config = dict(
    n_layer=16,
    d_model=448,
    n_head=7,
    n_kv_head=7,
    head_dim=64,
    d_mlp=1792,
    vocab_size=8192,
    activation='tanh_gelu',
    norm='layernorm',
    norm_place='pre',
    norm_eps=1e-05,
    positions='learned',
    qk_norm=False,
    attn_scale=0.125,
    bias='all',
    tie_embeddings=True,
    parallel_block=False,
    init='normal',
    init_std_qkv=0.0146,
    init_std_o=0.00259,
    init_std_up=0.0146,
    init_std_down=0.00259,
    optimizer='muon',
    lr=0.00134,
    lr_mult_o=1.5,
    beta1=0.93,
    lr_head=0.0075,
    grad_clip=1.0,
    warmup_steps=200,
    schedule='wsd',
    decay_fraction=0.674,
    decay_shape='sqrt',
    final_lr_fraction=0.0,
    batch_tokens=65536,
    seq_len=512,
    doc_mask=True,
    train_tokens=337600000,
    steps=5152,
    dataset='wikipedia_en',
)
MLP neurons of a small language model. Each row is named by its layer, matrix (down: output weights) and neuron, and shows model dimensions 165-260. Each number is 128 + 32 x the weight over its row's rms, rounded and kept within 0 to 255. Numbers have three digits each.
A block is one neuron, or neurons of one layer that tend to fire together. After each block is what it responds to, as a language model described it from the Wikipedia text at the highest values.

L6.down890:119131127098114152166134115110206122123136128041140106127150156108109146149154153141123176129218181111156111106122097112120077156081118177136106137127142147149090065100076140109147146097131130104087125174139129143112137075124102146088096090119177159093133137143095153121122162174170117098
Sports stats table cells

L2.down14:110073129142153137120132159140109157108162098183136172092132129107106094147125147150096087155118136159095085105106096113137134140126091138120133107134087203155102131149134097161160086129147077141110162123107137142134146085147189082173137099105111097104171138129121121167172094117188145129
L2.down114:120158154090145124050085136139124197150174158181143168106114101064170146153130106164102165107167113173077138167137104101134109133124164141139133100084153153131091078172152174167141104055095156119145137081207140142114077093141107135091100163124128109069119075083126151160108108158130173162
L2.down377:105137113075213193147179134102061140180103159117115206136110102163143135131070111152131166153083089086153148110144089113087062076091103086161133117128104183171111116195191113162154112111149133142110092076133107178097108079109136165172173185108126110144127121171092153120133139142129126149
L2.down389:137146068172109159138203066109106094117082186131121171167128138087135135108111122141158122089083143077196177145138073085112121087185165093121148088105091209173139082170141129107152133111096174131125083120113090131103050099113134148193144168163188080160114090111186168100111161114088107116
L2.down881:122111137112095182091134066135119153154065132174114101175124091191134118127173092124209142162138139088160151071139090125152112117148118129110130147104177120142114118170141159125143114115140159176109074114118119153140044156088157211168104085116145104164070107146100156117159162068140111152
L2.down1125:137131088120117148067096161158146155139085119081119143143097115060137134131147192146119049173085153140068160029085146173138121108121126086137113169147175158149115150121056157109100186132097133127111160127112116189158160135049150187148124105186147117107140095110158149046148145132106151170
L2.down1424:165195144108129182115122157158116149165175091142133148129153154152144103123100125104111154115118136129137135067102100127160108060074138198113103120141139119134081141175091170127152115143081162064193169112154108146103118120187168123192018156185102151145141151115086106184167096107152186169
L2.down1528:128151199123179136166091160123118152112139101106170104139166085174129115105111082133055134152123179129176156131130125108107095147093108140128092146144111107111123111217107106126146163184122168068176084067135118170112155197177112210125124083138101119097056121114127181146113107101155135136
Late wiki-table cell separators

L5.down181:205135129155154136148125121091131098124162134051188102165115163157133081126109161149144139178081112105157115219088114136164156066134110141114153099177082144136123121123122082082132119128119106090134129127083143131202125121091158081052084141130119145150119190109089133158123078117138169155
L5.down308:163160120084110139116134169100111154099187140108139102048111172142157142100126153161088154173103095107087118165093189187192137103071122136110102102159177120114088150107156088082103156166104138169141097108155083166109153118132087054100226189155122025127093175170130076107155152147086117112
L5.down331:158133175124109127173165122109146213091100130130130084151145166114114132168128162102100116115162128168147142094062133122098147124118095136167106093060160111157122136080121118132123156119171116076174115150142120113159128091143174150085108134167075124182111079161115083089163172067082107090
L5.down1070:151067124120138104162097137078107106109091145113139076122073127186128068084146144121125135143125162094171115103144101063108170145087124087154109158107162090145188120112109136115106077115133134107140075198090176094019146158135250158123155143111164116082152115116070129135105161190192128136
L5.down1133:094135116102148077072161164092109083103198127184106082130109101136147166200170103103110135127081113135056160163164119087121088117141149130152142148167108134114136176171145158091163112138121154153104190190178185118107145127115093097133116111063124102116195164090136122108110084110143127105
L5.down1258:120114086160110127112089162100127143150116148089170152115179158187106163074156103115147118194093144133103143182099127119136129218097124114115114168156120096161132109143084125162109189126086106132112166144127154152097077092126163048137108128157135161133107118134123098119134125154189118141
L5.down1394:080146148114167195103094080154167128188135080097143127073111121167101129109134138098185115176086129080177151134146109136099143110161127168166129120141133136190114124116085175026108145118125150158157064128143120144134110145181179161118131123188154110152126132170159177131147110186114129108
L5.down1667:138127200123070103138147114127104128115146078126142087083137126128099090156083118119090119124137125104130160118098161110147074114104105136166146150099129152089110134113140215162172113096082131084135152167121161157151173082119112093193122177164188062094135125135094170075093133169111102117
Linking prepositions by/for/to

L6.down230:161099171138137156116137078109178068088100144097152153136156136176136142133156170114110139088123154146078123134142126118166067139109169077113141084100142109067080103148118127115119140105078099114090063095116040115115151229140153133130125155159163144120125160167115142077160104172161108178
Leading digit of numbers

L5.down457:148161158185109132090187166173104148158132105139053147176141105160150148110134134117169098085151143163126097076091083173185112150105172196128156167086106081146107113156106055139116127135188134172108154107041098097150109139137128139122096112098148076206117144165155047164097123101119142061
L5.down657:117145150116086173155148165114129172148104173140133133174099125145117143135127133152144139123079082071131086200183161122161097138076097143132108107139138093115178109165130093172175117115094153108084103098121136112121192226121114158158107128168177096148149088116161111146141135117055095127
L5.down763:157162149112104157126147091151107118098067069126126146134122104098104118141137121106119143173097080136185166090156144104146124150118043186119064130171200154212126124070131104078179125064141121102148143123149151160146184153101080142118143085172100188057110098128125160099150116089079136158
L5.down945:118116104119134071158147078080085183128133175150085184084140172139144156151097156120151100102137138179124090126091099124111114175158133129157141102105085194074138111139146105071155156095113123105142152176168214052183066147129138097184128128087109113166077088134133129115081160066124148074
L5.down1158:118116055123126133149124096150133132183196162140040120186125079146122102145160116126125162110103166180091159102103094166107113144236087142163176113137099083049147125087133155088146195104123130170120148127091117097129127094076154098170175185112109095158112123161152116162124218158112141166
L5.down1272:113123068067153149134110120071138096189132147104106062131099078128149157138122129152184085144135132121151149088186138107121150090137124059129139119136142171076088108140109146077088176218087143101102129152092133091082169132176199078105148080175140074150149125132124109151168161145130146153
L5.down1284:118158082125116115152135163160124112060062172105126081100063154111105165159176182158107156135169137121093089109094134120144103147149140156146126105157063110149073168116109119155094059133100101115142119159147099118101121153130116170151092115159105119111130126131120150126127143098205108057
L5.down1445:121123146192116086086128090129129104145109126096105139163047101180146138164107167157096133168117176112135137119129152102130107202180112083095156141172213119111104104116148148070152094133090094147154049160144104150111091188174151149102126127149103182116143024185156141116123171100213076138
Leading year digit

L6.down602:064162134150136112138164152092210165164109123097165125136159128166160118143168115170094166116135095112171125081051086122093119158108146091103057086078118125137151160147081095143143156064112089117109081131142161135090138156141187126174170128154121105129159155095120128086101131174079067099
Sports stats table cells

L2.down774:080078153183128159124093113125137162162077132149142119159130175169095090173024109096128140102099180144243151100144138070115068137131156132168075123109152144135119156162146061127121107100124114149110158197093158088128160117086192114099148183151127109126134086108125085134156143117147092112
L2.down1062:088107138165098112111101127147106088116121173125116117132094101109133074185131082109166127118201134201132104148072108125166164135145102096086098134152159099078176128117146077148112175133110140101109140103173083142133100111094136165130098157111125106157149132133130107097126151071156117092
L2.down1236:130122089155186130143142135159158146075096167108175112146072163152163163167079094166115121146095129150136135134079104112118117187183111114088079163116209117132120095105100144130138099171127128139075116105156122114115124198240155130127158142132131074128128135125154078169093130164122145106
L2.down1266:123154110146135158123109135100186179140133138121140069121104134094090117097098109103083149131134128154128129119100126068175111138134134159120134133131152165096129164116114091184107125103184139081095099108147105094113139164081127101100108139111130078160160149124142118152073170163101095164
L2.down1379:098103080134157113123157151131105130144207118143142200104118118083106084137127165166113149175170149171104103091139108115147081080154098174114141129099141180096155114148147079155179114085109126154148128120168172165158152120100142105161158132158073100090105160190125104126144095064159098153
L2.down1660:083115129181181097140115116106135109137131171126064142140134070142097139039073120129110072134100180110136111083139096136123076188150091113111121137120209123077103130104136125110120143129075122147154081121128101150110111147180153135164116144133084114111165110114130118176130114163181109094
L2.down1712:115150151103118069039118252186105139099180133101111139146148141086170129112091129161071142125105160143129148077124129097079120118151104117072163145138148151063116076130135102188132112160115116097128103129129107117146148110075185115170168117077137123145131182166158135177101147084128127157
L2.down1768:138128095101173109097133166121175089125124119088126147099155078088161096151105154172191130098139117096092161116075097117130147162126153143102117104094125206166105098172151139134169100115113152101143118122132079148113123133072143152184120140121117139073092130129117164123148112103145086141
Table separators and year digits

L2.down254:049181155124108121123088207153091158127163142136091141135111072109113149107090138086154140132158146174122128143150140094111071163063093127105135156188084114092113126107107160108128029087097121151104125149103165122094101065125177132114141129142161127130124148117104153141175183147148119177
L2.down349:145133105152081094132138077173094154155142138141173119129182082175117152159160108156097095120124137107113119135135081138164084117082139085207080114158103157172092141143102139131124129111145166182141080130125157094184159162104087210088117128165111133141139143169194116079061118145148140063
L2.down695:104149161123115121189167133196088138116102127118163111100148119191144104111130124157104101167136096083171137122172122085101094132090119143107175138126103118106168097154127128101103124120065159184158124106108185049062109127149151074114162122155155091172063062098103174104162166141104163090
L2.down757:145067105150139125139157138097104131123207117133099139088125174107127117127096146109089103177103140124106194094101083133105116087074142112088105151178142167077151131139161118118151132184143073131115110083042150127140083180106105095196149135128082123097133167153148104157164066141087155104
L2.down759:099182151185139075163134125107132075099144119202154081137161152098107116105064148147137123144095167111114096126095104143109102163121096151073114155108169168086149124089087156101067185138106129154077088145143074116126185147113124160093146093165143057144097109121125129104074126123146128118
L2.down1380:159083138110143124123081116112132133172136148125160153186092149157101075131209138109147119088112090162123139101130072145157144140143071164193148207098144158137115051171108092119144120160085138178125125104109132162110114140174118125156139167148181174113180119167103089119104137153178121121
L2.down1594:132136117142100122150166154111088131148093160055142153118113159144098141147063152052124101253133109098099128165123090175149052174101080137149111160112111076109116086137105170191071125114127102170200163150129194098124205051144102139099168116174134130106105083108136133095094101142144158119
L2.down1715:075137130138126154146090157134114206087168094134135138184087154067128101178162151147186076130154140163153109091176083120150079101143152138123078148162155138162120178139140111101164172190128184157131169144141167126074095117145051104118143130142176159117142196130041159205140130095137148130
Sports statistics table separators

L5.down232:128117104117159081165093147191176129109106180106168135176082152071137117130162168152121151173118144124094084139137172143118106131106096108192128169137061177083206160151109104132066133121084144118117139112093115082213119113121222108132103128101138135146122120132110195077057181121113114107
L5.down280:100133151140121141097176093167141158163165148115141130146130106084128114182145085154154117096096183077170100141112105105153146157145184117193149109143132140114123093119118116117136154117206125121090140117155121102091111125162069132184118135057107110126132106124138107177110139137131193139
L5.down831:104118162183155133179201044117154087084085137092123117127132199168119093110064159089123143125175100176117061158083167097135099137078146148111131095122109195127100140141143154114129122184069123132171141145131167132124157097118075115094176137111135053058072097126150118111093147178119097168
L5.down1113:176151165154147136162161161111073090096136158140124150118130100148076152103131110117119144112129104107120114093135166077090134081155137194107159116126175166110148129166118124092147025100131106173148142128160145081157141114135124161172135140106185149141148177103117138126083108129152146157
L5.down1197:129148135176151115146076117114202145090094084115105135105148155149075164156137173125096169148175155086136148106126150111109128161123135102102075051151131109175104158111120115135049128162159165114122073147139139141124103168092113117116088142069146110125138118120091096120094071206181128118
L5.down1255:108172093119098167095074149134155125086089139110151085089101143136112143142133123086144123133173104154132148104124153084101191046190075059120123168100067074118130118149127210145060099105171116102121166146063197100083151114162149109126159143133114120147157079168153125079226105044107126100
L5.down1381:129129137182112127118111113119136089119117148145081082131052099157168112147081157131160104111056124154094155102060102142120135139152103121114154085109181142087138115095126124152090173120156160111143177162177169106088114109108113141129146133136105122136099124162145146151157137083066083058
L5.down1724:159156077161140100153106125094098121140127128105106165157097156143108101114168135166054149174142107146111183111119122154136107129079166120149080096196102084109180045080084076135082124094115133209132117083141159126098119128153103124138174099162160138088173102115156070111085141125158089080
Table separators and mid-word pieces

L6.down382:126174158130077117088140178125156105177159108084160126136174162110162110191115094036141104091115136140137134115146162094158205145109199157180135134139163198104163124098109140113116144124075079132103083146168126172107102161093137212162162173139125142138117113164068130123108114087146127127
Relational prepositions and connectives

L5.down192:091134175071130134086114096167144200125100085120133130132152110105111092143147176116090114087127127117120163106142137153188139121125126092138198093102154146105174114100117129203107117124184098130131131143136150121106143147167133083150106085135137154170161086125152126153146129137087147112
L5.down270:159148063086137094095157135128147123137114164133139162139082176153137062135110131114141126055076077180192104073076125089122134114193098153134094132123164104163044123099117123113138129138154117081080141100121127083168116147186071158115091102166173093137156147149118102125058164137154172093
L5.down523:093064074123110137142120180114123114136116113129144108142115167100170082134142173074108130150161122163112107175160081100091091117166115144108216123110144154132133168126118199125145185118135156181127104135181096101106076149144093090137148131122196180134107103144123126172132108135098123109
L5.down548:105140138123115113163186084104161173159124145073164127123165116128115124103114138073037139136125124078103156087126150194087170122142135170142146129111116115178129082183172110135148113072139172138084105152139169110164148099144100151156090134201118116099161111120122128139157167105063125168
L5.down697:133248094104138133146137141118090143156090082071098138083141096058094121146130162074130091091140128155069144134107121139134159147199145125089140128117069177086135141122108108136102098180173094113154176090044167112128097125128160176109135152074145085102139162119093132074124088161219098021
L5.down961:116104125095117142125130056152175186061024141119090113089190137141090151169152072123161179093145129110151120090114162132134185151090149133128212117115077172127178098137132152176099122096155062160127079129061101118101127090066101107094124100104118141154068123117115126146062093165147151131
L5.down1251:135124148147093106107148131097127142055130101136126151112112094128151095143121195120088121131188080154122138113131092125114093181102139121102202094114178150118121135083130146106165156113134080097137116120106166138188102120143065148171121108169114078099111112139120170095117138155121110140
L5.down1340:140155174109105145121155066102177108147121123127176134069114089121074072160067143145107146154121128124132174148176106114142173110122101120112117071151079130092213087172107114160099099139130116169079120085103190122112146147146157146146182104180189113133129129124136162154106171117196132128
Infinitive "to" after verbs

L5.down153:070108149135142142124172195163099173142100076141110144104179090123155116154220157177160130135132131168130171099145107183141083115158122190149135087110126160162107160108111120132187092089080124131116114165155066126087123092114073073130124113099103077123050128112103085048142102137163156074
L5.down442:081139159146097141121174119119130077139122115157083144157177137120138102152120073120085121129174120186142154109135149180116073098107130187122083201099138174110113136154115162139101163094109119104160131150130073135159102029184144171109067099148098059141121120113092104059079100153160205113
L5.down499:067070077111155110154149141110112120113113193122120142090113157067117136128128119136140174095141067153006060138116130092111111172156142116107136171064105143146151111127142118175142100142110100129117167137136115167095065073151162157096111100077142165135123147112072097098127116105106127103
L5.down638:075153128113115089137123181142108134111149130093111165079090139112094075088146175147161176074172116114129109077209138134160062099132131085118100144141137098122062148129105087116130099124087068128133121055161174147090137136147154045173142104114140106129152106092117110127137117104129158127
L5.down1227:111154138146158148171166182127170126138117203103159141178027130116127125085140071135109118112147164143096110132150152093133135097119170141111159127154086132104149145137136127133136088184135116222121104133087110152158104145106121105145150092127144152124135199128184114087128201127170119122
L5.down1363:115139087147141108114121128081127134174114165105135162171107077117124100098108150123083123180086086199116160145120078101145104113088175155097116138151148110075129144074139158118043145127120156122081120115152105149140133072137146137123091066153117108100086113104151143142138128158134139115
L5.down1552:101103086116104113143091109130118089141144136116113192123097069166096163189126116101168171168107109146140068153100117127131100125150146134131095136179113116155117084196127098157100129173161099093141114160110085168119106138170106092105086124138066191119154136121103179159157189121163156101
L5.down1570:130133151175075107144080156168118113158138158125139158110181099100093081120144108171164106118118113170125153099123111122110147184055143126076120148141113128116139103115098110087119188156092065098187080081135113158147113116144178092137122123134093153084104123054113145120136111078152172151
Table cell separators

L6.down484:193109122097111127127052093130163139099103093103137088102097145059160123157053119113145115132161143132120145057122178160130148161165152157118156117076160125152083148075088136135123150126164122159112115164099161157158141123116159124167143136144068134083130108144139085038116149092161138184
Pre-verb function words